config.toml
lr_mult_o = 1.32
decay_fraction = 0.876
max_steps = 16193
MLP neurons of a small language model. Each row is named by its layer, matrix (gate and up: input weights) and neuron, and shows model dimensions 112-175. Each number is 128 + 32 x the weight over its row's rms, rounded and kept within 0 to 255. A neuron's up and down rows have the sign that makes its largest values positive.
After each neuron's rows, "fires in" lists the words (lower case) most often at its 100 highest values on Wikipedia text that the model never trained on.

L13.gate289 [112 127  63 128 164  86 177  69 148 170 176  48 139  78 127 138 136 172 159 130  70 112 151 145 103  74 129 135 170 126  76 112 137 124  29 157 142 147  96  60  55 121 199 150 138 214 100 151 131  58  84 119  81 105 116 163 139 114  91 144 129 121  80 132]
L13.up289 [ 85 117 137 117 117 186 130  93  91  50 107  67  70 125 124 100 101  84 116 115 120 147 184 128 167 182  80 180  83 134 120  88 149  74 141 156 161 193  64 169 123 126 189 218 174 113 177 163  83 124  88 177 151 105 114 115 130 132 145 112 126 107 158 137]
fires in: "to", "for", "as", "among", "than", "since"

L10.gate84 [ 89 115 107 102 145 121 161  51 132 112  50 105 152  77 143  82  81 125  99 152 119  80 131 155 141 129  79 188 132 145 100 133 179 143 175 172 172 121  96 163 127  67 155 127 173 101  76 109 128 113  76 148 158 109 182 111 171 119 108 131  77 134 188 152]
L10.up84 [139 195  98 127 127  91 155 136 107 142 113 123 109  66 151 172 150 112 166 139 153 130 121 132 122 122 132 140 144 127 172  86 152 152 115 126 119 172 145 104 135 119 135 147 142 181 106 164 159 131 111 148 106  89 136 137  59 113 153 136  89  88 163 176]
fires in: "a", "after", "as", "at"

L13.gate43 [108 112 178 129 115 150 136 107  90 204 173 100 137 120 137 180 109 174 124 122 122 169 100 142 119 101 158 197 121  58  91 134 125 130 150 150 145 126 102  38 102 156 165 124 135 110  82 114 197 138  96 118 152 126 191 120 178 148 108 141  97 118 105 156]
L13.up43 [ 67 116 138 150 171 101  91 157 197 151 117 213 151  96 126 117 138 163 156 160 120 157 105 110 121 116 154 169 163  55 129  92 155 104 174  98 119 134 117  82  53 138 168 152  45 126 132 149 137 123 123 143 146 134 142 161 142 100 127 135 165 112 110 177]
fires in: "of", "in", "by", "previous", "previously", "and"

L15.gate75 [153 121 148 180 102 155 164 133 157 142  85 120  69 180 114 158 101 107 118 111 192 129  96 101 177  81 149  72 103 102 107 141 145 124 110  39 120 123  61  57 170  49 121 164 128  52 143  76 152 145 111 134 106 120 111 187 137 134  59  99 148 101 199 187]
L15.up75 [202 110  99 166  94 150  70 136 170 166 128 202  97 158 131 147 117 175 101 111 156 167 141 138 143 140 163 147  42 121 162 111 169 162 132  85  89 176 117 108 118 141 101  76 211 139 121  65 138 170 136 145 134 139 135 124 125 109 140  78 155 142 153 176]
fires in: "not", "an", "no", "any", "notes"

L14.gate22 [118  97 132 145  75 139 137 140 204 137 168 123 115 160 180 155 172 163 153  74 171 125 121 194 171  95  63 150  59 134 137  77 147  97 155 109 103 152  86  78 113 124 135 134 143 133  89  81 133 122 122 151 108  53 154 149 147 143 112 149  62 140 186  98]
L14.up22 [ 93 164 131 151 113 106 116 129 193 123  96 134  86 105  98 168 139 114 217 121 193 130 121  77  99  85 196  78 153  66  98  68 161 151 123 120 176 144 139  67 156 157 123 123 128 118 157 167 179 139  92 181 103 140 146  92 126 142 121 139  91 121 117 103]
fires in: "to", "by", "of", "began", "and", "in"

L15.gate222 [133 134  92  61 106 116 101 176 125 150  95 144  75 125 119  87 141 127 129 143 154 114 138  50 101 164  74 136  94  84 128 151 113 103 155 107 107 152 152  93 146 136 149 120 181 127 143 136 106 115 103 132  88  81 212 153 122 123 130 172 181 155 135 192]
L15.up222 [122  65  64 103 157 158 108 147 140 107 123 111 114 124 163 125 154 111 165 166 178 169 133 136  99 140 135 117 131 132 112 142 158  97 149 116 140 107 102 142 138 119 166  78 156 116 135 131 115 161 119 116 150 173 123 167 176 146 167 138 102 147 153 149]
fires in: "they", "york", "year", "others", "years"

L11.gate342 [103 167 136  98 140 116 167 105 137 121  45  68 117  62 158  72 161 185 123 160 125 180 100  93  61 133 111 129 103 101 105 130 128 167 115  84  96 114 122  43 141  67 115 163  65 150 129 134 122 110 105 111  83 140  97 163 134 118 190 129 151 121 137 100]
L11.up342 [127  93 100 123 121  63 150 106 108  82 112 103 220 134 168 128 112 208  95 135 164 125 140 175 128 112 129 111 170 143 148  73  67 123  93 116 132 157  88 120 165 179 125 146 112 156 130 145 124 114 173 140 106  93 139 119  97 111 170 178 114 138 116 103]
fires in: "april", "of", "authority", "have", "himself", "author"

L16.gate36 [116 162 192  94 148 165 119 141 118 178 128 118  93 111 100  86 188 121 100 154 179  95 157  92  95 163 111 113 133 126 118  99 119 135 127 144 126 151 127 145 115  99 143 127 133 124 114 185 135  82 140 182 108  60 155 116 120 170 131 119 133 166  81 178]
L16.up36 [172 174 122  86  92 105 131 158 117 164 145 126 123 120 127 145 211 105 174 114 148 148 100 151  90 150 113 143 102 113 168 102 138 165 130 123 129 139 112 147  70 177 176 147 189  71  62 110 121 176 138  91 136 157 139 130 130 122 155  66 173 141 175 132]
fires in: "year", "years", "young", "yet"

L15.gate252 [105 102 107 171 115  83 131 169 108 101 161 113  84 162 128 146  72  81 147 137 128 165 129 123  81 110 140 114 107 133 112 164  69 117 126  90 212 143  36 179 152  51 133 122 155 104 119 104 169 102 116 143 158 140 118 124 127 134 139  95 170 111 104 126]
L15.up252 [125 173 134 118  71 115 124  77 160 178 167 130 151 117  86 128 151 145 145  88 128 194 137  88  76 161 145 142 113 155  86 144 137 127 140 128 174  76 135  55 157  98 141 163 120 139 186  66  92 143 139  81 140 133 149 100 115 137 134 127  87 107 103 123]
fires in: "to", "who", "white", "which", "piano"

L8.gate361 [108 143  94 161 164 118 114 166 103  97 134  31 130 116 168 150 148 174 104 150 147  93 132 123 124 112 132 175 171 121 130  66  99 136 168  55 155 154 138 101 159 133 144 140 156 102 110 133 134 107 170 100 123 146  74 106 164  47 152 127 135 123 108 178]
L8.up361 [155 106 130 115 170 163  97 168 119 127 123 121 130 122 129 112 120 189  98  98 150 141 153 158  41 105  92 144 139 102 145 179 168 152 100 165 128 138 134 170 138 122 116 177  74 162 153 135 113 133 185 127 103 101 142 134 128 161 156 123 106 153 128 142]
fires in: "february", "june", "august", "july", "denmark", "january"

L14.gate255 [209 123 109 125 121 113 110 159 208  78 143 147 184 129  93 121 155  91 172  91 159  96 151  45 142 151  67  91 167 117 106 128 105 120 107 131 142 149  80 119 146 102 112 138  96 126 135 156 124 154 147 153 140 112 142  85 173 159 127 133 105 142  93 133]
L14.up255 [149 144 136 110 200  91  59 129 165 120 169 152 124 103 108 113  96 147 140 101  67 137 163 144 118  98 122 121 106 134  95  90  95 159 178 116 132 152 148 105 157 101  99 166  69 126  94 134  89 156  52  83 184  99 127 108 119 104 134 113 161  96  89  66]
fires in: "the", "and", "of"

L15.gate72 [129 187 156 115 124  88 124 101 108 131 145 125  57 158 160 141  95 125 107 126 134 168 155 131 103 161  87 118 168 122 108 151  96 172 113  64 112  68 138  73 127  88 133 191 139 143 121 142 167 140 185 112  94  97 139 103 136  98 180 188 116 104 107 100]
L15.up72 [129 126 157 151 100 133 108 142 148  85 122 145 106  66 205 100  41  80 141 137 133 153 123  87 108 181 117 105 211 105 123  85 142  97 102 164 153 135 122 123 133  74 147  79  78 170 130 100  76 109 151 159  58 109  94 181  93  88 170 125 109 134 145 130]
fires in: "march", "august", "september", "february", "november", "december"

L13.gate181 [132 160 122 136 146 141 147  87 122  71  51 109 147 104 128 126 168 144 154 116 103 116 210 141 144 144  94 162 134 105 121  79  81  56 174 124 102 124 120 177 141 112 173 132 108 121 100 115  93  68 109 133 124 173 104 102 117 141 149  74 140 151 148 112]
L13.up181 [118 167 131 138 111 144 131 101 107  87 113 135 147 148 151 164 105 132 104 168 120 141 184  98 158 214  78 149 116 118 154  71 163 111 126 165 145 138  92  94 130  87 175 162 132 131  94 102  72 150 151 109 138  97 167 106 108 125 154 123 132  99  71  67]
fires in: "of", "into", "to", "by", "as"

L6.gate309 [144 106 134  78 122  87 110 149 116 134 167 108 165 177  99 145  99  98 111  96 109  79 140  90 109 109 177 100 137 163 160 125 109 115  99 125  79 135 140 170 156 160 104  84 149 159 109 162 126 116  83  97 114 102 176 129  68 160 117 125  48 164 141 134]
L6.up309 [ 95 139 152 123 158 108 106  80 134 183 167 168  78 125 109  88  86 114 122 119 122 116 117 127 172  90  82 103 128 146 128 107  52 115 169  90 124 111 112 130 109 131  99 131 127 166 106 156  94 145 101 178 139 137 189 104 103 126 109 122  85  83 125 112]
fires in: "and", "he", "including", "included", "1980", "1989"

L17.gate337 [124 130 156 147 144 159 209  81 168 143 124 151  76 158 109 128  92 116 200 115  72 123 105 102  62 124  67 132 142 113 103 126 101  82 146 119  92 113 148 134  58 166 174 176  68 152 112 126 103 106 199  82 117  94 145 108 141  77 165 191 173 187 108 134]
L17.up337 [107  91 112 168 154 124 182 103 131 104 130  82 116 129 155 179  96 141 160  31 140 112 120 107  91 171  89 143 151  78 225 143 129 101 118 132  75  80 119 142 131 108 138 162 118 119 122 154 126  94 204 143  85 113 149  72 156 160 130 152 130 126 156 101]
fires in: "january", "april", "june", "july", "august", "february"

L8.gate429 [142 124 149 156  64 131 153 125 115 135 114 181 128  65  47 149 152 116 127 120 131 130 156 152  75 124  96 164 146 125 129  97 100 154 166 133 167 151  85 101 193  82 132 117 104 123 146  72 130 128 144  86 126 148  77 115 154 140 160 103 174 140 129 216]
L8.up429 [179 171  97 145 177 131 145  73 144 105  50 114 136 113 157 126 111 194 158 170 156 137  99 154 108 108 178 138 138  74 116 175 137 166 131  92 158 222 152 167 170  97 140 127 107 128 179 101 160 135 106 134 147 179 166 165 128 124 141 110 186 113  78 125]
fires in: "other", "others", "omega", "otto"

L11.gate434 [ 82 126 147 102 124 165 148 117  80  96 121 131 102 133 128 167 103 118 111  49 105 125  89 126 171 141 160  86  45  91 140 119 149 122 102  91  77  55  65  96 128 169 173 154 134  98  97 161 157 122 129 175  75 133  97 136 148 133 118 101 142 107 101 170]
L11.up434 [180 130 110 121 134 135 118 116 121 119 148  79 130 145 124  96 127 122 134 145 159 130 116 168 103  82  86 135  62  85 101 201 169 102 136 126  83 111  79  74 139 184 115 178 140 159 113 138  98  81 159 156 137  85  94 146  72  97  98 130 121 132 106 148]
fires in: "his", "their", "a", "her", "its", "s"

L10.gate121 [113  72  83 125 148  65 130 110  95 210 202 121 115  92  86 139 153 202 116 143 156  46 125 100  91 127 159 105  79 110 148  75 147 115 101 146 105 195 111 124 118 100 112 117 138 106 143 110 141 147 179 103  70 147 112 102  83 111 135 123 101 110 112 106]
L10.up121 [ 97 171  90  91 151 124 131 145 133 124  79  99 114 121 139 106 110  78 137 122 120 169 149 155 144 109  52 111  73 113 165  91 121 165 105 157 189 121 138 119 149 140 173  90 170 178 115 111 105  88 129 137 185  80 148 179 159 107  90 128 156 136 110  99]
fires in: "as", "alex", "alexander"

L15.gate351 [158 100 127 143 113 189 153 115 177 100 140 140 107 181 103  50 140 197 174 103 124 147 107 116 124 126 182  59 120 164 182 124 165  77 211  78 145 105 162 123  98 156 106 153  94  83 143 111 119 138 113 177 141  83 202 125 127 130 116 109 128 111 144 153]
L15.up351 [186 137  87 116  67 169  86 143 127  80 119 174 155 135  97 153  91 176 129 136 131 117  99  86  80 150 166 109 131 167 137 123 155 112 101 151  98 156 143 168 109 118  93 146 113 145 124 127  96 128 140 151 141  90 108 126  79 169 171 166  68 137 181 145]
fires in: "a", "an"

L16.gate408 [113 182 161 133 141 131 127 121 107 178  81 112 159 178 122 109 157 139 157 115 113 140 122 142 105 124 131 132 130 127 161 146 129 172 128  51 110 137 151 120  69 122 168 173 119 162 173 153 141 127  34 125 105 108 104 154 105 169 133 136 125  84 121 185]
L16.up408 [176 157  89 122 181  88 181 165 131 175 160 130 183  99 111  96  94 131 159 167 156 147 124 129 157 156 126 111 138 107 120 139 111 105 117 109 136 140  86 144 119 160 112 141 122 117 103 154 128 136  87  74  88 148 124 170 164 114  79 148 144 122  66 151]
fires in: "of", "himself", "officers", "often", "official", "itself"

L12.gate391 [168 170 136 135 120 103 125  99 125 161  93 151 141 164 138 128 129 177  40  51 144 134 157 107 200 115  84 126 121  90 129 170  92 126 156 149 140 117 170 221  66 107 133 148 186 126 199 147 158 123 167 115 128 125 107 115 106 148 148 141 160 172  85 129]
L12.up391 [147  98  81 160 108 107 165 134 104 151  69 148  97 120 117 163  95 149 129 189  76 168  45 159  93 120  99 165 186 108 127 108 137  83  91 111 147 100 134 146 189 160  92 144 150 166  99 101 134  99 131 129  99 154 102 193  67 148  97 136  99  81 121 106]
fires in: "research", "management", "manager", "german", "church"

L13.gate2 [145  94 132 148 137 112 131  95 148 114 169 191  97 222 126 165 136 140 106  62 123 126  87  98 178  99 154 143  62 146 139 130 122 114 141 145 146 117 133 144 133  93  70 143 151 163 129 104 111 150 115 146 166 122 125 170 126 120  98 119 147 135 158  39]
L13.up2 [174  57 144 127 110 141 119 121 132  96 131  99 130 117 120 166 136 136 117 171  91 124 209 128  94 106 117 134 151 156  97 138  86 153 168 171 143 169 150  81 148 143 186 118  98 127  81 117 199  56 125 113  72  99  98 123  98  94 129 121 200 126 168 122]
fires in: "after", "before", "conference", "affected", "professional"

L4.gate290 [116 141 107 173 146 128 125 115 154  72 152 150 150 170  92  96 153 155  84 136 103 169 139 120  80  94 101 202 154  28 119 132 186 140 135 178 138 127 131  93  96  98 160 113  75  86 144  83 126  56  83 113 156  94 165 108 112 131 113 182 167 125 137 146]
L4.up290 [149  75 139 157 122  83 120 106 155 154 144 114 109 127 154 156 142 168 141 154 192 111  87  93  42 136  85 119 143  87  94 110 126  99 114  97 120 165 103 154 100  76 204 184 145 101 112  85 153 195  88 167 106  80 116 104 110 135 161 160 160 161 162 157]
fires in: "when", "although", "where", "were", "with", "future"

L13.gate251 [145 155 123 196 164 101 165 147 144 138 139  78 155 156 107  70 204 129  84 220 137 129 143 145  91 102 159 143 140 168 175 131 147 101 119 215 134 110 140 193 145  78 128 161 111 113 150  85 132 148  59 129 118 121  86 121  84 173 162 171 131 109 150 117]
L13.up251 [162 146 141 146 124 140 153 129 136 199 128  93 155 220 141  81 171 155  80 188 161 130  84 147  92 111 162 170 163 138 193  99 121 130 101 133  88  89 151 148 128 150 113 164 104 105 140 134 186 187 129 171 152 108 115  93  79 165 138  79 139 126 146 159]
fires in: "of", "when", "world", "competed", "where"

L15.gate161 [114 168 163 132 152 156 171 135  79 129  85 150  93 204 138 128  75  91 161 138 151 141 113 117 158 209 116 101 145 152 151 113 125 155 159 148 142 162 184 144  77 104 121 119 112 131 181 165 117 124 138 148 111  88 107  83  73  92 160 157  93 113 141 206]
L15.up161 [118 155 146 132 169 103 151 126 171 129  71  72  92 136 141 109 150 110 177 149  75 119 120 119  87 164  92 170 101 148 130 144 124 157 166 114 117 135 151 109 108 121 153  83  80 187 114  79 134 107  95  97  88 129 143 134 121 141 147 122 122 151 121  89]
fires in: "years", "march", "june", "july", "october"

L2.gate140 [118 107 119 122 224  76 112 146  76 195 150 163 117 103 136 102 135 152 123  63 147  72 179 128 149 154 103 170 157 125 151 200 157  74 135 143  90  99  90 157  98 111 146 181 121 165 163 132 224 111 145 102 132 158 136 123 163 123 105  87 120 104 211 151]
L2.up140 [ 70 136 114 116  98  48 112 138 123 129 144 148 214 165 124 141 107 163  95  86 119 111 132  95 164 173 179 144  71 113 183 146  96 135 148 123 163  59 125 174 114 154 127 186 149 142 177 154 200  65 127 161  87 102 139  86 114 101 141 124 144  99 134 137]
fires in: "that", "jaguars"

L3.gate361 [111 110  82 135 137 129 142 165 176 105  90  86 120 113 179 110 138 181  89  51 148 158 108 153 155 122 125  62 112 117 123 160 196 132 193 150 178 136 144  83 167 159 132 117 113  95 161 145 119 123 123 124 126 136 101 137 103 157 155 112 146  95 139 123]
L3.up361 [113  96 104 203 162 105  70 163 150  81 152  88 154 141 110 132  97  90  99 189 109 146 166  95 111  90 124 120 162 130 114  97 127  94  93 111  94 140 124  79 127 182  75  67 148 187 109 132 114 125 116 194 145 143 111  95 129 144 161 165 119 100 145 146]
fires in: "their", "these", "them", "theme", "biggest"

L4.gate175 [140 115  66 108 117  64  81 161 131 114 108  73 136  89 124 130  99  76 125 168 136 179 125  83  89 176 177  90 116 185  55  89 114 100 103 170 169 109 117 130 199 148 118 154 107 174 122 132 209 147 124  96 149  81 151 153 144 122 105 134 116 136  81 164]
L4.up175 [167 183 139 125 166 104 136 135 143 122 138  48 171  96 117 182 159 125  60 179 101 128 144 142 177 159 139  83 142 102 100 125  94 159 181 140 141 125 119 142 129 147  74 126 112 150 142 148 169 134 128 153 145 135  70  47  92 140 126 124 130  87  89 107]
fires in: "united", "district", "japanese", "less", "vessel", "japan"

L16.gate185 [169 143 105 118 140 101 158 146 112 119 140 172  86 200 131 180  83 130  60 124 159 154 158  87 103 118  97  91 127 105 153 139  94  53  95  84 125  89 113 110  86 144 175 100 103 136 141 104  92 155 124 129 141 105 202 110 148  84 129 107  99  82 154 141]
L16.up185 [138 174  89 116 109 140  96 147 127 139  90 142 102  95 104 135 125  55 153 137 126 122 153 134 103  85 136 124 139 112 154 166 158 151 141 127 173 111 168  97 121 157  85 147 136 183 141 166 135 120 152 146 112  70  88 154 120 100 155  97  50 170 159  99]
fires in: "december", "july", "february", "may", "january", "election"

L17.gate280 [ 75 127 161 138 107  91 121 164 148 183 176  91 106 108 135 117  77 151 182 116 202 125  46 119 100 186  75  99 179 115 165 164  75 120  95 159  95  62  98  67 111 150 174 150 163 119 120 103  96 111 165 108 198 118 110 133 135 133 131 122 123 115 175 102]
L17.up280 [174 130 143  93 117  98 147 120 145 136 127 113 100 147 170 134  94  56  81 158  90 149 122 140 120 137 110 148 140 105 138 142 142 135  91 182  76  77 104 111 108 180 140 170 101 118 220 133 144  92 128  77 115 101  94 120 111 102 135  86 166 141  86 114]
fires in: "may", "december", "february", "march", "july", "january"

L8.gate311 [ 95 112 156 113 100  81 121  93 125  90 167  88 128 113 137 129 177 184 129 112 118 124 103 134 166 103 151  68 109  82  80 124 118  73 143 133  96  97 132  92 151 157 148 156  94 125 133 193 121  94  99 142 151 162 108 140  83 173 116 109 135 120 116  73]
L8.up311 [127  82  55 106 101 119 153 156 161 136 126 115 135 226  81 160 164 146 181  57 125 110 139 130 158 151 105 184  84 153 118 123 121 128 136 120 160 119 147 131 129 142 174 137 150 146 164 155  93 125 121 139 120 102  58 110  86 156  87 150  95 132 136 190]
fires in: "before", "until", "however", "so", "how", "since"

L7.gate57 [184 118 142 129 163  92 164 114 146 130 150 113 167  81 110  59 148 115 103 138  90 111  98  69 130 153 138  57 111 131 130 124 136 122 153 149 181 128 145  94 160 109 111 155 154 100  95 127  74 124 152  90 123 140  67 126 136 169 117 194 163  91  94 173]
L7.up57 [130 109  86  88 138 128 134 128 126  99 167 183 104 152  25 120 136 112  48 147 122  91 198 126 123 140 127 175 114 141 144 141 129 134 116 143 113 112 121 144 106  88  88  85 114 107 133 114 124  49 175 169 152 129 117 148 149 146 138  97 159 135 119 141]
fires in: "as", "album", "download", "production", "albums"

L17.gate187 [139 161  73 178 154 102 105 101 158 102 137 144 120 124 117 100 122 156 143 129 106 104  85 121 173  72  97 157 179 167 141 131 178  80 160 129 160 160 135 139 154 133 102 134  91 186 100 155 129 179 115 140 105 131 153 175 135 120 147 148 136 128 144 115]
L17.up187 [109 109 142 143  91 102 155 128 140 144 121 114  84 118 121  98 164 138 202 139 106 133  98 130 113  85 122  83 155  44 110 148 108 132 204 151  89 129  77 107  97 166 111  50 161 133  99 142 102 139 144  99 106 139  93 158 185  98 158 161 191 125  97 160]
fires in: "country", "president", "court", "presidential", "succeeded", "race"

L11.gate169 [134 115 114 109 156 183 130 177  85 106 105 118 158 136 180 125 120 175  97  73  83 173 105 179 167  74  81 123 111  82 118 149 159 127 163 103 105 204 114  86 170 114 171 131 122 168 170 126 125 160 118  44 125 135 132 197 110 153 133 100 160 107 145 130]
L11.up169 [ 82 126 143  84 164 114 125 124  81 103 212 129  90 108 153 101 163 112 117 183  82 102  88 140 112 103 135 148 140 150 119  77 110 136 141  77 145 176  84 120  75  94 203  87 157 156 161 118 126 151  92 118 125 116 170  67 141 138 137 138 118 113 108 141]
fires in: "three", "six", "four", "several", "of", "few"

L7.gate148 [156 154  65 133 158 107 154 119 119 150 160  90 178  72 151 104  71 141 132  92 107 125  89 132 103 116  77 152 177 156 130 138 113 132 155  64 129 113 193 151 127 149 123 135 104 177 132 105 135 153 140 115 146 154  99 108 156 127 112 170  94 151 183  65]
L7.up148 [125 116 155 143 130 147 154 127 120 132 121 123 140 124  70 123  99 104 101 148 131 123 111 171 106 172 171 101 129 150 144 107 160 157 161 151 134 131 115  85 127 118  96 118 140 113 149 101 120  96 117 130 166 134 147  93 182 111  90 152 162 117 164 133]
fires in: "president", "died", "reiterer", "presidential", "married", "century"

L13.gate108 [113 142 126 143 130 105  92  89 124 196 140 153 184 174 166 122 121 162 111 115 146  84 114  87 113  81 124 174  83  42  87 148 129  84  71 170 142  80  93 177 113 119  77 131 181  99 146 171 131 182 156 164 116 154 149  98  93 101 135 153 156  81 112 108]
L13.up108 [120 107 111 102 164 110 112 181 109 161 176 151 143 128 106 103 141 134 173 144 100  97 172  96 129 167 191 146  90 119 115  97 114 130 189 214 128 135 132 164 118  75 130 152  88 141 140 203 162 116 143 162 121 125 196 146 189  61 126 162 137 127 107 134]
fires in: "which", "that", "it"

L4.gate359 [ 70 122 166 126 103 148 108 147 157 154 127 125 131 153 108 153 170 129 136 133 158 119 153  79 191  82 154 144 154 122 145 166 155 136 139 132  74  74 129 122 201 143 153 157 121 122  83 134 147 133 146  73 109  98 142 164  67  76 118 116 164 114 112 186]
L4.up359 [166 100  94 115 109 139 141 130 100 139 156 162  97  95  73  99 139  71 169 183  93 133 130 100 177 127  95 132 120 130 129 157 199 131 125 106  72 125 142 114 114 139 129 114 119 135  77  66 117 103  73 194 157 128 143 100  82 151 103  86 123 140 102 158]
fires in: "before", "being", "number", "kg", "be"

L12.gate421 [155  93 158 150 123 111 125 122 151 184 186 101  62  74 126 122 147 178 144 153 110 131 188  87 137 147 115 109  84 144 198 113 140  80 127 176  88 124  95 153 126 125 157 100 146 151  82 165 129  81 161 133 123 172 157  65  90 110 131 152 109 180 122 123]
L12.up421 [139 151 161 118 147 100 109 152 132 106  60  69 103 107 128 143 123 134  93 145 193 170 138  97 158 193 151 139  98 165 158 113  98 111  80 101  96 107 131 155  63 122 140  93  61 166 101 101 137  92 163  82 129 134 166 110 131 125 142 217  75 145 110  70]
fires in: "of", "to", "as", "become", "was"

L3.gate109 [113 160  92 151 168  57  59 101  90 110  82  80 128 115 109 157 155  82 134 121 143 165 133 148 110 103 151 109  80 147  62 136 104 130 121 166 126 153 122 126 121 122 107 145  93 143 105 172 136 100 194 141 130 122  69 141 122 113 117 130  95 116  86 154]
L3.up109 [ 97 118 118  93 126  93  98  84 113  95  66 102  72 145  94 139 144  59 127 100 114 145  92 151 120 150 170 142 116 170  73 178 169  97 103 193  97 139 138 132 124 155  77 102 111 139 164 158 164 136 207 148 142  90  80 165 138  97 112  90 112 152 124 168]
fires in: "his", "hall"

L6.gate24 [131  86  65 147 132 140 171 136 102 136  98  77 138 110  93  89 146 120 160 122 162 166 167 164 152  73 139  98 132  82 117 176 139 158 162 168 107 121 175 108 117 127 128 146  78 101 101  80 112 144 130 173 145 149 157 134 131  92  85  94 115 101 131 170]
L6.up24 [106 127  78 149 137  96 115  89 127 166  97 113 107  50  93 162 160 108 163 158 150 153 195 119 146 105 144  66  95  97  97  64 155 137 181 161 145 133 116 174  70 148 106 115 102  79  99 100 114 136 188 140 180 112 119 170  89 102 133 130 103  66  88 197]
fires in: "their", "his", "her"

L8.gate306 [ 93 150 107  84 115 116 123 200  98  23 143 142 120 171 139 100 137 158 122 168  82 116 116 123 148  81 129 176 122  87 138 142 146 166 155  78 148 147  56 123 127 162 207 134 149 126  67 140 127 128  77 105  85 108 143 128  95 135  82  67 119 168 133 128]
L8.up306 [ 98 168 115 114 113 120 159 154 182 157 136 169 133 102 174  81  47 119 139 201 101 153  98 157 137 126 111 157 101 178  88 114 150 109 114 122 118 196 115  94 139 161 136 112 189 125 165 105 155 155 121 189 136 130 177 154  86 171 108 123 200 150 121 159]
fires in: "two", "three", "four", "six", "nine"

L8.gate190 [125 112 185 131 130 135 141 136 145  91 137 161 129 100 170 118 106 137 137 139 140 125  75 145 115 145 106 115  92 136 104 119 107 176 163 167 140 177 140 139 167 154 130 118  79 168 130  98 112 127  86 153 140 123 188 182  90 129 110 120 104 120 107 157]
L8.up190 [123 160 100  74 176  53 143  99  89 163 120 117  96 106 117 129 158 139 116 162 136 135  97 130 102 137 102  64 143 157  89 124 120 116  72 151  95 145 119 102 156 148 166  91  71 142 124  99 180 127  93 116 129 109 113 142 189 184 181 103 123 141 109  71]
fires in: "april", "october", "december", "june", "august", "may"

L2.gate221 [182  97 172 108 156 123 222 168 113  86  33 180 134  92 101  65  93 117 174  97 132 178 157  93 180 141 180 128  76 141 133 123 160 129 141 129 111  98 176  96 122 142  81 151 155  72 149 126 118 100  54 135 126 187 114  96 181 128 121 137 106 106  88 122]
L2.up221 [152  58 202 133 157 100 175  93 127 132  58 105 162  96 162 120  93 119 180 136 160 111 140  85 189 184 143 111 148  89 175 165 119 151 155 180 123 141 156 126 123 129 117 123 133 145 136 167 125 123 111  76 144 143 160 142 139 117  59  77 107 112 113 100]
fires in: "a", "as", "after", "at"

L4.gate386 [119 139 109 134 116 103 140 132 112 106 194 154 129  57 135 126  96 108 153 121 118 138 145 106 155  91 126 146 125 137 148 135 130 140  83  72 120 125  65 127  64  68 143 107 126 124 203 105 162 156 100 128 126 106  90  49 152 114 116 136 163 139 151 133]
L4.up386 [160 162 117 160  67 143 145 124 106  87 177 137  64 138  99  99 122 118 140 113 139 173 189 140 107 139 131 213  95 108 118 162 129 137  82 120 138 110 134 103 151  74  47  96 150 109 126  95  52 148 162 155 117  85 125 133 159 136 131 148 125 158 151 102]
fires in: "who", "which", "while", "white", "what"

L6.gate184 [196 119 153 107 181 106 178 128  70 133 140 171 203 107 139 102 116 114 164 134 131 163 132  84 107 131 147 136 154 148  62 138 158 175 151 156 197  64 132  97 130 130  99 170 185 104 165 120 192 137 102 119 155  88  85 141 152 164 128  74 116 110 103 121]
L6.up184 [144 123 156 158  89 106 138 155  70 144  92 136 150 110 147 125 138  88 146 153 164 144 123 121 101 141 164 133 121 168 157 132 133 169 157 171 135 115 162 124 138 100 111 146 166 133  89 126 190  73 108 168 115  93 113  48 112 169 145 125 124 106 140 175]
fires in: "in", "from", "took", "after", "own", "a"